{
  "norm": "layernorm",
  "norm_eps": 1e-06,
  "positions": "rope",
  "rope_fraction": 0.25,
  "attn_scale": 0.125,
  "grad_clip": 0.5,
  "doc_mask": true,
  "train_tokens": 104000000,
  "steps": 12696
}
MLP neurons of a small language model. Each row is named by its layer, matrix (down: output weights) and neuron, and shows model dimensions 0-191. Each number is 128 + 24 x the weight over its row's rms, rounded and kept within 0 to 255. Numbers have three digits each.
After each neuron's rows, "raises" lists the tokens whose logits its output raises most directly, leaving later layers aside.

L7.down588:117170141155106140137109123089110096159144151100132148099122131099152118208179127183121108125128128159122110097112121191153138122128108150157148131119099136115123131098128180114109128148087114151124162158106115142155119165123126133117092111102138118133125148145121128151142135155127121085105103136140140125133096082168122148045104107133157135131134139089118139171102121151142125130122180136122128090136133147108093134034096109165150152151141148135134109114147158112105125141118120126099127136130097120144116146107116091137141156147115127136128141089101078151143139121126118150
raises: "s", "ly", "\"", "ed", "'"

L3.down81:051114129169109126167151152123139123145131141119139104123111111160145164139135131220142144125146116153152147171138159112103115132155114157101122119132099115126102115107145141134140150101126108115121143175083128135158124142129115092131125181129102108158108144143135157110131162116132132130135116145135133114105109161125132149052117139102139141088161130120135163124129116124124134101117140114108145153096159138139135123020130126133103085102124144106113137166112089117137124134117148116130129132131139151087097139120143155120104101137130161186129103135090087127107155095122090146
raises: "-", " ", "\"", "1", "–"

L4.down342:113140131096132081163137151161146118142122133109172167124129069145153106078161075156123073121112106141155126124129142100130126169105074093158145088158120169123122129121119129163129148108101136137120125120097162112141117150097166148141118135070109103118156091144122122143131085126118134146129155058095134125094133114125132136132095107111121122144111114097140145117137145121122159113104179079108183137173135137145154102122188132122122098138147156126127148152115099135106139150112132103135127130126124139109142113110154125135108126139128177111139145120145139148138138096113118207
raises: "i", "o", "a", "son", "s"

L7.down158:122132153088108134117153098133125126165129109129133101164137142125080113122104113126148126118180123151173129143119121092144142124188119142129160131069155170156107148151129122169113136129105138133127126163106134113116132122099139122108103176149089118132141116095131090112140147132125121136101103193128192095142153153149156139111111100143110155122117101163152162124142110114132102110130126137101093147125109122091116107100137110129085084142134160147142136101112143126153172103120126144142152140129186121093107155127171126110104177090083085151119122097151112103067141124138133110
raises: " the", " their", " one", " each", " a"

L4.down291:130092132111084121158131137121142115100134156164162114102088108060092121148107116189088130134120126177102153126107149116149146155133113186138146113105125134100113080136097104135123123143171127112184121135107185141166163137152123110134155113122134103146121132138109123109166075169113114119139149116109116124159143089104104157117139096117145137124113129117115130180107131085108170128156133119117133179133091137176116142104134136131142147107122154147113097116140094140154129120137132166115139116151112159066149130095110147128091157135133159123140085124104154142148095122129104127
raises: ".", "1", " ", "2", ","

L9.down348:118105115092087169126108159132127152115128100106109133148131108148109136136148095090102136136105108121143101146143129137107134113133147087105137115141132094139136085098138127173087125060115150115160141148124150113127138140111170132155133139112182134168106132138117162177134128122113133121124106122136125196114136111129101100124098130136106128093162110152168135152122115115137119111156141098179119082123115165134123140112131171138111156142077098171154138117154095140125142105144124169080104120174127159117094127154167131124120099174121162133136123122152078079138171089135112142
raises: "-", " |", "\n", "/", "–"

L9.down733:091153169090131115140125115105122094151130119188151163115153171152130113163132101129106132124177128144157106087155159142122140124133146101145162122124108134183176105136170162144146152113104163126139149125155118139158171129126105181127138131120112103094117128131091126137172089145132106123070130104137117111079132106125140093109097123123090110124113171133110123186087092140115127082101148110112110108144106117162152127073137103104152153123099159145123163134125126132153134133117107122144135135090130109107161146107131141137090106139121159135106137124096103121129149116157118182
raises: " of", ",", "er", "en", " and"

L4.down210:100141153159155164103097126097080130124137131130135068115132121152132146155117140096172103128165088167124155141084103168153122120139135061094126130122114148168123136126130118092134127121126125175150139127144107126113130133125145130133124075118091148113114130109109103110168132115123101114153149155135141145112165099126113142096142090171119141141090133086144169109114088176093149152094099125147150105110139130110139123122131154140089145163165164146137139115115156116093123099149144086123089133136088139180119122149136105120137143099179158148113142175128116081136111098134148135
raises: "aries", "ities", "ces", "cies", "ement"

L3.down692:149151121142124116105149111177100148109139159138166148119110101129114126065151098178133127171169084154140127149134113087110096141147112091125129134141156144113092131109143117105162164110119167095131127126146116101108115100114136142100115135116130168153121139115153142112135126119152121101133124107141129118107140111130165124008153128131117109097168141098117141131118098130123129170087200131153129086152109135132141101157147113121133175134129136173106141116111133141160133115090143139099141144104090137104102111122122112160104107131149156138120151141100132114135152144092153161
raises: "e", "t", "a", "o", "i"

L9.down699:114131141122107147147137160124138110130145095176127138133151128121161091091117118173121123120098144179112119148139151126137105163093127187122157110089145099128091089126132146132130144082134122086146086139130140134139180165159129155139160132108129080114121157141104097124166073198115102129114131131102114164121141093113113159134141148109096124100111131159130136169081146143088125108090123092134097142153143153141173092153113107140121122134107165093129145157140120128141105141102124153145133125152083127101122139116161145142105160136110164127124122133127140107121168125164072143
raises: ",", "'", " and", " ", "-"

L7.down380:141161125136151124110138161134141047118141111141156110126139129134090110174120160172136125138120097106110077135136164125144114141142127187124103159120143137135155155133120155115169125100107146096196129151139109139134121122145091147153104124159107123102137136117132145088138078111151116092100094093120120148081127132108114146139122124120096145142103103144080146134127152110128122162097148151152130103167139117123145136144147142133124085139097134161095108171151111151159146109102122190110129103120142102103131113123131147146060099119141118090163153101150107107149155104135086142
raises: " of", " from", " (", ",", ";"

L7.down417:126162160135173108153124153162119130167138122072138165101136155119113118119184159087123153101131125120154169127124114104132111126202107089136118085089127090135117134166152147087103152115141159140102152135112135127152121137120124103163122125114088120145147120128158123126154121138151124109081126135144119157127124112142133151112144195120098119099136152102118118143161095145076121155101090119128140131123148141118111114149196113067137130170108094143111126100159101107083118103129139148147125138152098182131109147123117115138096142113098111110127140096129100112140148119107164147
raises: "roy", "standing", "tr", "t", "m"

L4.down755:142140099047129096152126111169141163112143140133108143156107115133102118092112161082130144138140103150168146149107165128131135163134137091116178118154141115121122135113125130104133123108120130089097123162084115139140123132134129186148127154092156135142154115136166142127129128115119166163139151107109127137080098111118127087102105182135088156183114126125130128175141095165121165129106094137124157119132133127138091069094110180115122194155097111155139173116117138160119125139111142130130139129105117136127122121127099133137110120121129125137109176117096102138098153082111145144
raises: "t", "e", "o", "a", "im"

L7.down309:103151144065147125122148109137101135169116111144124119149105138117158142100134111125119135116086107153116151122110107150113103145151144081120133129084128179138136130091155142139151123153162127161143130133116156167158125136141125146136151107098126126115133111157124075161097128138074115101130110148136149128134123129165084164095122120146103148141140139110122122113145114175133125130153124077109170099112127138134135070081125140105125152159157128071143132092100167116132172117111117067140096149095130141112182158134169119152175140107088112159093157152083125128121121120115123137
raises: "s", "es", "ed", "ing", "e"

L4.down503:114104145103120131144127136134154135096153150116146137113123152140092094161100115135129141139145106127121163123058117134119152149108152138135125070121137113121130084103142134134112166130143114140177120115116113134155115127134122128126163110157112122125101126123133115128155117164144139083150167165109099129120115104088170186168109139098145068144141124114105128150108079125133138117152137057127125129131122136133139132118091130104130118121068145159126122167201130122133145131129130134097060142105113125114105141157190159109097113138101123123145131104142082143122168069140109127
raises: ".", " of", "-", ",", " Years"

L4.down631:103101089150119131149158146139123081155126126099123139110160062179133127166188087141176159133090147139136135153122145100113104148106140155125154155130130116141129116183101128115159089130107132121146160167105113151125145153140146133117141153128156100116144136147110108115129136126111105107170091182133115132131143145129093134141141166126145144118136124124116116097125128130092128115104160129108147107118167146115140095098158136116145112107127147097114088158151114139169117126099134140125090124121091102147109168141145126128110088134102126067118139121176131135047137166088089120
raises: " and", " ", "-", "s", " to"

L7.down455:126126142136145112115171124137140109105112138105136131120128135153143117128134134255139128126136096129130149139160107077138125145115137182145118152098106134151141131105139118133130149134120143122133121124102098153113149121133146112135132141111114151113111152111108134123125142090135091125128116128130113106138128073111137119098153093123124103130142155135116120151115161146129117133127139135144117164140136136138101132000099088104141166145127124134122137098127131150122157116107103154124123104138134132120108129162169114106133141132108156101131130118122155128140099171135127143
raises: ",", " ", "-", "\n", "h"

L7.down591:125109151151143141144137119124127127115124151133107123126121141163146132114156127255133159160133126117126112122123131099102120119142124155096117142128111128118105136141101127111111150109126127142136122133105127108085124132146142117124126159089119112162127145112143132106141144109107086109154114147117141101143149173164159154044142116108125134108091125141166124135122130156128117081132154137122112126112112146123122114002156114143139156094139115115131111144112149126162124127121138153120129137150135140145107160119139168099096129160140142160111111124143106098114140118103135182
raises: " ", "-", "|", " the", ","

L5.down730:077151145141121099146069121092132116165131084140110130133118156091137104151124142145128137115102135094104121148138121164138125079129134138169113131109130132123131093129105127133144136142127158127149170146114106162143126113130130136136127145120148126132129107145151114116148160140148113136110110093156109152116113107119121085107092125169174126099139184112112133131097123178159133099162249118139117104123128110133092154090098132105135164125138133131127104119148130108149091080138108102158128152075119146106135127156117129147141095136105123165113164146099081139136132129129150188
raises: "ed", "ing", "ful", "el", "s"

L7.down10:090148099093127144113107127137155105130123135143097125132119057097133117093113101135121086144146097114161111130082151111139139102163123065163151110130165131153130151153163121145129124132131166096092144094115160121121148133126142178082127131092157122096120121159164166143156105151156116127152125131114138148132124111169106135086104170137081099136113155114104156133135148127118131152123137173169140133126117118090087129110120118094130174145136142135122119123123131183128137173134122086123198132117122139119118098117138128124115146156112146087107163114084128179103151144113142132
raises: "i", "a", "o", "u", "ad"

L4.down71:069134109153115082116107139148108104156114106124106153150118134146103148096078144163100079101125128139090111135148128102119112131130144129100134122097149143143160135153112133121167133148166121096117188116142088126113134119105136123144124094151122145089144156086111133168179075113109131146136117102093136152172153086132124064110093115147107178131122143150154145097152138114121124126103146125116139136127175111153094146105142101136153102147099136138132098155132108144139121110145163115130101109165110126108116111172122140130118122087128193086134157135113121116137185146144130108
raises: "ation", "ations", "al", "ated", "ed"

L5.down269:106152148123123135118105166128121165114099144137125144132156091121128127139148132114132124119120111091140138179136112113174103141135138035125107140146118076089090125173119088144176098150117168161097132129132136137144117156148137160108102126106112162139123118181091101152162140116127142129112166130131165143088115050151118120052110112112080139141133136138112128122136148124149145117102142103092133100149121117144138124054152153134134174152115138134121151148138115126123110116132131089132122135121135164135146124086116127167101147151144120117101137127130107139153145090151121140
raises: "e", "i", "es", "a", "ing"

L9.down471:117141155128122128147115189113110138146130073158117141112086136113155100086103117172114116126158152176083102128176146106129157116119153186166132073093136097147105083122122150153134127110137126127136095103125148165119140202139138164137154108091120111124114127132101106150165089138164090144119126157141139137125105065125103093124119164098099115118127139127143111197110164142115160114092133091116117132120140121143150115118127107127129182126112151101126142140118118128123105127141128142121122142118132131094134154091140145161139121116120134120122123154118102140153161141171080137
raises: ",", "1", "0", "'", "2"

L9.down3:100149167168142151140093120145103000112103117152142131108142134140141160102146114225154128119139131112133102130116128102099150122110128226142147139104123134137124133118140138131135141137102142146165107111144123137162141150113127160166116124145132123111134158127122127131152110158115090090133110147109111128145100138103110129161145143146152126087095104148110145151111107125155134116126109105106118104148141138114130111146089118108162141126118114119117111125121134137135137106127108124109119104148121126119112137106119125170097116156121178110146111109117131116142154119159105136
raises: ",", " to", ".", " of", " and"

L9.down61:111096153166086126115145108150158117161131139104147132118096140137126096160104110109133105108099119161139102156129123130122142163111144140166168160094130151105111123125169143128163150120123125121132124155156128103108146115160113148109138137117088120118154122098129110150143145155108141113110142179172149136091127117061127128098103135083112139136112111128128168148085151154103147111091120077114090130144135123130128123051133143128123115102151145150150136108170057155143121145084137148073165132196118120121112138141121145120161171147141142128116149090100105109125137121142098145
raises: "'", "al", " ", " for", " ("

L7.down476:100143131165148168114085151126111145101114147133121152130117116132149092162111145207124109111157095108092140109150116113121126103122114189126126095116113139134124090099105132113146158207126112111163139071102168129100157103126116108123128141119126109118143160146122157118146110137133092115117100156109142106194082055123122085087156144114137098130124147167123187131105126150134159132105165134121097098135143136134117154073099118118153149130091127142137159126126139140118140098147121157090143133144132152146142149144133158145126155135144153107122142120156118120118120106135108115
raises: "–", ",", ".", " and", " ("

L4.down302:100102103115108153136110136119128140076089101099144120101137098148162134138168136118129127133097132126155082119141151111142110130151124102118146146108153160136119117090127135086137153107083136135151095134094136154173103159073117100154136105125118142148079134108134117167152113137121117145138137112109135130110135037161076101123106123098148123138159151104106095149124130118146147132152188136144133147126144124117116118072121131152162186131129121179131132140103107101137167119142096132121110120167122128132157164108155140124142101125123141140123144184106130133152103115196099129
raises: "in", "y", ".", "iti", "ed"

L4.down319:131149174114130128144138120126163112130124110125149088119112125121100129090109133168119111143140125117144080157098163089146103153187111181132137143108119101134135151121192135116137166089121189120152132165128096137154137136128142143215143117115114141126145137122101126119128113124123107114133070150118143104098119140093097140103164108094125135117114111179157103149097141152094118131119160132121143129142088123135102131114132120130126101104078132129102143133163132128162124137108092147095095123092132113076114130096157145116175087117140132147110142076153115088135132145117121169
raises: " ", "\n", " of", ",", "-"

L7.down80:069127161047102164124134157126126184117069143153121127140113125105093117120094133087122122169147084148183145108117136135148118148139117086110157107165101092123098149149149103137136130134121141124120105119134128121153101145129133163080102113089127099152135113140103107149098128128114126125137111079143176148146138103167116075128100120101133119145127144084110146100148163124136169119147131154126138163136135129146127138100130147139146140136110107189139135118120139129123116143115141145157119150113103146085130084164093179099155121148144105168093131151108142113150115117132164124
raises: "u", "a", "e", "i", "are"

L3.down206:098144148105111135134145109140147132152152140097127184141141147135144098080115138195138106121123114143135124153143153136138094167103073163096165149110142137122147125146137134137116165122181102150101150128133104110127090114122143134161066156106136157140113106133130132162113098126141105110112135113155134113084104128132148106141074111135124140165134131107125122150136137125146121135171154130067122099091151151125122118127165148111101175152139160134139107120129117121099148123091118093116109136055099125139188131141148155108099126158154143151109136105101100114167089092113124167
raises: "e", "es", "a", "i", "ian"

L5.down125:136109124127097100145144113140144186136114117145164059116099129111130134134090146115123133141110148145115092097118121117128155100140144124150078144147157124073118141126136090098134144145151134125177113128114151125136141147149133155159155135158138136197125150134107135119140123132138086135197107134135134103144096129123116140091119132129128112102143132114153100150124143151110118119125150104126152191087115130129119111103128136122162064127105151143133151141149129109158161079059131131119095118130109148102139142125101121105111128181100120152151105123097098114165130100138117043
raises: "1", "2", "6", "7", "4"

L3.down600:117118132163140157114087139154131123107118171130146114108158116117122125159090138118152121135146114187112157146132149115156130132133149133149108110131067161145123140113157123084147125163133155106106080153161072109151172131116146096131129103124135163092120143131093169158127136129104090125132105135175147165096140125125103142087127100177143129173123130107118116099108109103103131129111180098148110128134155134087157146126178130101161118127116162102088134103126141108126149087157123115126102110145135168165142118125121106103146123063150133116115158158107085111137084113106122156
raises: "cies", "ctor", "ces", "ct", "ments"

L3.down441:149131127116142114112135119131144061155139122166113089158128123102109147040105106181106143173136103145134104145129134139128104174171090207074140149144116142105103141109122101109102104118134107125110142121143164116120188156132139175101113124130129113146110131117156087112128127124155123135165103134121113145136152122134169099111140110164144136116126097147147146094160157151141131106149123140128161141085098117122181157095094113164095141134115147123128125122118152131132109139103098135138124133072142139116118146102117159113096156159113138115118127139164164121122121131081128111
raises: "fer", " the", " a", " this", " an"

L9.down158:122144108125093124151123167166132157120101093172143091110102149152152156140105116098125135169142122138102139112150156158109164127112152098161117100104126067137104113140122156108148170140135136094129133153114118129132131148148094122140114150106152152108123154115135150156152101122148080110146078132075138129095111151096106142099105111091138153145137156119120120112131098107156129120159090109136155145114160130106126163073133146138136129053102142145112126153178104171174118116113123114109122113122113142099116172140129163162114138162126166123126120072144130123133089154126085099
raises: "3", "1", ",", "2", "4"

L9.down276:139099138052155137107146161125187123098126100127138140125104088136142123112119127145097127164097074129143127171119162114108119130161123129128117090140141098154149119146178108131141147106096119119135128117144161136155133113135130119146116109104102128147109141168145146135144106182116097134158135169131127154165135150122121148108118150104151116095133124143164106141116105137138099145206130087142094085118089154109127124065069150115099130137105118126131123129125115131123143133114110136096095129114114177117080162150154149105150125147103165183168120156129149128119136131093158141
raises: "-", "\n", " ", "It", "."

L7.down677:142160103167083103119152148143145109104158121145131102115146144132130081125180164135159178161130145099136116169121116126109135136137127139114099121120085149146144170119154127164148101126131138127119115149110129132215167105182135112143162131159109124103118152155119153140088140135098083151158093120134174108129137136125127138116132129129143136096135119107154131149124131142073125153100160125147138111130157107095122111135105143107124092118157153082111146126102120134111081114124151127127084086152096097187125136178156148101128182131141105139161146127129142119110084119127112136
raises: " and", " to", " as", "-", "co"

L4.down412:100143156096130167136099139109080124141106100146122115118081097115136127119114104116121111147159108136170100154165108107112134121122139148114141133162166126129163148145113154172135160102154162133108111094103100176104121145104155122112171165102123130094099106124142151110161112116107145057116118090143126155099137087130086096094132094112133138111139127142117154108119118099132157112131168130097156115132159127127127100142147103144154175168087116103120188119151140136152133106142147104145148128138084094142113120129120113155143116101113189099151164137122103119105121167102099157
raises: "ated", "ed", "ation", "ates", "ate"

L5.down663:114133165174147148128145095094104086097148157085097155118116090127134097115127129184142151159148102147107140132170166090105125146139149107138129133122069089129086130116113149135132158116118131136122118164095123129154081117133132130109122155130134089112128147141120144116140116125115115094131085163113122113157119133128120141076132128125130125108148150113111145117106133142106133108146142148148131128113143122086094175013165106102142096125123116143119111171129115123115142136120113148143101100170141170100155155164149138137107142146119155127105127127177095152142148134155105170
raises: "-", ".", "==", ",", "–"

L9.down580:123145135119155136121110131136121130086107180088141150130128129152100139102120164076095139133114086136121137144129112125116133120158120014192143119161111103143157128100140137125129138144106098159134168120112108108176110108144150125130125150135147130118132126161145154133151128129092108122136090118117121160145144105146109095045117130105156094120124169060122117105092124129149134132126138140114140095126143127128114145045108096127120133126086126144161148162132138167109145101156105137129128146159120158117095122164121141129171142118144141153148135102132130142131144125114120138
raises: "th", "or", "\n", "hi", "it"

L9.down4:094114125167113118157128126117169108122163116133151111136143101139131125081136148131165152161155114132125141153112158133090119141139129203125158104122146096136130136100189125120139141110152118122130157141123132174145126105146097104142116184144144145132124125156139176124148098104118099099155155162125125146147112144117111188154072137068142155100088099141110141148124094125092116145102107128121102102106146131104110093139110143106098103099089107168140123140116153172106098117069148157118097136121098138150112151132131106097113134092120172139166139137083126145110148128142142142
raises: " to", "-", " of", " ", ":"

L4.down701:109103149159135114100130113131147115101113150126158099097131157141111158114166159121115104104108125085108141112120119135041089133107124127128104121130147111142155144126170134138114110174146144128103126133117124114137092125116130138104144093141135183063156106138176137089100160077143143116166169142148115172116121139130132132103132109117141100148105157134126092137122110098139163148140140146114113135147141157128132098114154068141180104079152158087134161131138099146144115137109098087128160109126123104168149125128123130118185123146127121095141143109103131165135151146137158178
raises: "ph", "th", "ator", "pt", "ient"

L9.down528:121149135141116106111118097153122126136107125180144127139088121104183140110160089108154164093128150127070136154148102150140103105142136114076065097110120140130132160124117120155175105167119188134155140123151160183141143175108141164124140126122110155100105158141107112117105136139093127139139076134129121118135086171150108127136099117136104112116161176100123129154142151127192107146122102088123124101130093136149118104173127131103156143122117126100141085109112150134144158144088122143125111122125114106117115176095130118113158150112119094175140139110120132122098127112142142144
raises: "ing", "ring", "s", " that", "maker"

L4.down735:128122090104137131143140130154122137131110153132151143133114156165137118133104145141078131142166068148127104136127114120110139134147205133127125108132135129128090114115139135124096137140139148113149148129116131104143142149105090172134184149133116114128115140135113148127160112126125106129164124117082151104142101071096139089079115153120143043101135115120156070110121085117116134129123167085115165146183163137142122133113115091132160154110113130160123113161115112151114103189133159161093077132120085147108116126119126154133107155156126133118159125122119116139112131158166102155
raises: "1", ",", ".", "-", " |"

L7.down245:100175130079119085109123127130079074171128108143153131114166122131127146102091129179145107102128106144142112123086079169137123132138104160106166103122156102172121112139095137196127119099111114125126093074053127141148156117122122134117120129122134115069086083145154126126106147137120141118128149119104113131099146129114124126078118129131128161141117144128118147140169135132144117113149133161122152092137120101124132122093163081107136144132142163144118160120099163154156127129148127127149122132090118101099129171125154101155148104125116131124098132178099136136080137150122131127
raises: " the", "s", "d", "t", " a"

L3.down445:132097103132141148128123123126123160164120130144115089135118132181158114131142143159137102096126159123130094109137102163085113114138131116104135114159148166149142153134123146125084125136131099114168118106119104124136152144103071120129153093123094186124128123107126175098161097168115136118099098178115116110165155108089144147108089153126152132134154160132125148103090118152105123168101158122151134115103146159138126136152159084162121153101093156101193142100085103147110137091088109095132122114129124139124124129100147136165128121089107152091119151145113118161113123135149149187
raises: "pt", "hold", "ph", "place", "al"

L9.down517:057116098103142136122147161084121140145111153154129101095150126153101136124121112150120132171106081157136153121119110139115108113129141138104133141103157132132185123117108155145138161113130135128132132159094102154152123140124134133147123151121110127147129156169149129121128144135106189104113116111132200151104130102131109146090131142101143121115118133106132143120138085116120104159146095141087104132141134174099084161088127101120143133165139097165117141109103107118124143108139138080146160121184086149141098114159119168172131100114074163148109140139099107091174145134146087120
raises: "ated", "ed", "ate", "ative", "al"

L7.down427:109146141130153146125127154107116076138161149139110119125110125122140061117130119174143173148121144163128096172147130112125108154175098148095124109120154112156143106137141152163118145136096147109119128166145119124130063178116117122144117122119120141075096114142161132129133124118167145081123162159150138132088113133138128126115118139119133189136104126104114106095094142107101145161091199147111165109129090099108107131114084141174087119137155128104135108143084129113100132112168114122130124103116149077124111129119160100124096124110176147113138178140122133119145139122142138150
raises: "ed", "er", "ers", "ing", "ient"

L3.down264:139133146153159124120132151119102113152148147106103137143139092119123118108186117110152155180117164129127088162129141111119135151112145096096104126124133120134111093123136121169133109098114125157142130171172104125186114121131121118178086107137106135082143085157141126103128125130151103113172130115133123115137112112131138090126095091104133130112133134104163121107089122130116133110165165117135150134111100109151178100127143115175159155122157137126101122128097118141136102156138132133110110090117127134132165149120148173153051082078117127101142185081156178133143099131120129150
raises: "y", "ing", "i", "er", "ly"

L7.down498:127169149112123152116076138151119113140122125146115136116140122130145141074160088136141122156089107148126107156116127096128176112123154108094132090106132169123131117156155129116112173175094155114110135136148165126136127139110103133146117104098177124109116143113141176142154174147127104070158156124125159120125175125160129162078105138129148101132118123083131144102123119136139139136100126128185115139115125164120077115081140096109077148164123123099126128121100115101136162117153148074146165121121127124166132150122145100128118134081126146113123151166082109138117115156117160167
raises: "er", "s", "ers", "ed", "tain"

L4.down686:060133180160116123153089110122139128159175147128121126139140120142170100162168124177153157172097139131152083154158118180124130125145132129109102111134134127138126145136113171139120135134152161146181116147158101165155142147089147106079147108134144147096145127146136135093130135117126107119149105122146159126111097139127123129147068127113160154151127116100111129092178092127094102129097073106130101131120105117089132126130121089146162123127132099095169105133117104097102145148107140113085133139106138130152114137085143113122132118165121084142113118126139094116108137112178154109
raises: "ing", "out", "ers", "hold", "ring"

L4.down130:100100131114077118120120146115149144084119139119126134127143116127135096108174137111148132116111108124137120109116157098146135153146130144103118139117135118101111143099133124116128149125105139131120086136128135137159126154089125122151154123137117129163083123104138123152181149125132140140133136122153148147135084000127119124120128128112172133106141142124117097152108142122159155118131188149125124106144130112094095151038143132107138192129132129172149140108102132101088121117129126166126126108169115160138138162115133136134158104108121149109149130145132124116132125130131083130
raises: "-", "y", ".", "ing", " |"

L5.down618:065115158102116149115139150147121137097128187133100135115104090139122137105155126157157115128098096123150125108154177102108131159134155107093133132108088131136102161124151133136121171143128151116127094123091148147160119174093123112118145121132126087122098127118097129155162147117155102118120112111144118147134128023150128136108099147131155110119111137132118139142139146142148139135117162168137125115144129098104131127063133085108132163120102135196109123123119138098144131120087119154095159117175177125156106151153124148136093142096120157146109126117106155134164136095138116115
raises: "er", "y", "e", "ed", "."

L7.down156:125149151112112111123148117155145120105138139110130161121137108144100124056129137214125084139112113163115156179138103123123159151146099097165141122153149117156105096122138125144157168137100135153143167109124131143167098123132145148116127170099139157115117130130148134133110145155123102140126106121108128109141142101111144071029140118146146120095142159101134129127121139129135144117103108146126164123149121102146122117011110084113125148111072129113147142140138160130122123130125135143145104125113151120113127113145138173135141132120092115101111129106128155142130147119110135155
raises: "o", "a", "s", "h", "."

L7.down650:120135137073146169110102151125153139179101147130145140114140118096122092088109143113113124147120126091113117151147120129138145137105178121173147122120106111111132123150160143128167112118111132145139127125136127106130097133132147133143148100077146149111099156152099071087123129130136164142119106136101098114103158081147107098124084141118097129127109132134171140123159107138141085153190192124113113159163148108144092167110109121116134161156137130144182156080082070128120144136097119090151145135141139106098149117108120149151125143104138132165114159126082114147128121133134120170
raises: "er", "u", "y", "us", "k"

L3.down202:115156122130123123132139146141171145118120152099127118141125083163136111133062130137158118168138174144127078131148181144112143131115120110097143087129104157130160105137144153158078108136128124118125106175094097130134126135114149122120145094121093143122111113085152138156135082093110139159129102154154154134114163114179105124094116146132119155115110109148142165132106180128120096098130099155149127148132125126114172146115116130158146157124121125131074120100134147121155147121128142065175104180109106119093121099152134118152111119144122104100085166110108150117185141133089110113
raises: "ation", "ment", "ations", "ability", "ated"

L5.down502:105135148157133169144126100108104131134134157121133140115126140147097121139146164190137128155171113131136108121155163087107112119136157104090159131160076106136110115113117132135119172107101113154113106179099129133124089110168130133126140200135135111134145151109080111121125120124142102113142126165134131122143106157152120149110131120117132127123138136100127137157111111136113138120126141110137138139075153121061109151066154112124136089115098114146130098156089105116135119124117109155129099097149133167097134125119127171142086109154130190187102115114141077144180164124148101143
raises: "==", "-", " |", "===", ","

L5.down65:136110135135125148131107159162179102098151167050130108113140122115115125147129109169115112121123156143159161101117139144126139129102143131123137140128142128161117137150158109119140145129119125132152152109084158123148153128144111107139136096089146127124095165147103117122138102158173098156173156147117123117130054103117122147101115141121089083106112110097127142153117112086118132137136126134155145140144057172101102146096130148073130150143125092135116147156122079155136179109157129123117094152130098141120101116119120180067091138173139137122140156110156132117126144141120142153
raises: ".", "\n", "-", ").", " and"

L3.down751:130128124119121140097116156135136192131121143126106132135122127115113130147112127155130097131133121109110129119121122142136127119156128081133126089143120106094128119129135123167116117131110122114135149106115139141151128130129114183157143110185139138148090126131128112131121108137133136106134142134144163129125092189136110129000132139125155136132140146121138159192146146101138116144147084106136137105123130129107118177008138122114154183134126137126112135126122107139125136102120115124107139120123125143104141137132143124151152109144116116131136119121061127140134139096140106113
raises: "2", "1", "3", "4", "5"

L4.down244:085137118094101138140110147151119138164154140110141138134105105129139161128110128148114119113160136156115139171097097129110142144116123134175140113144154136125149120102151165113116135133123135130154146162142133127177112140100142107117162155143104138115151105143131138124138170164125132088133105111102131155111119139114082115061113166123149094115151153088113121098144140094107129136111105120126166133127147108152107125056115108123105059165091114091136153176079150153115123066145110113175128158143128152126129136125074118139125087149102116162116132110071157163115158107129131124
raises: "c", "th", "or", "on", "a"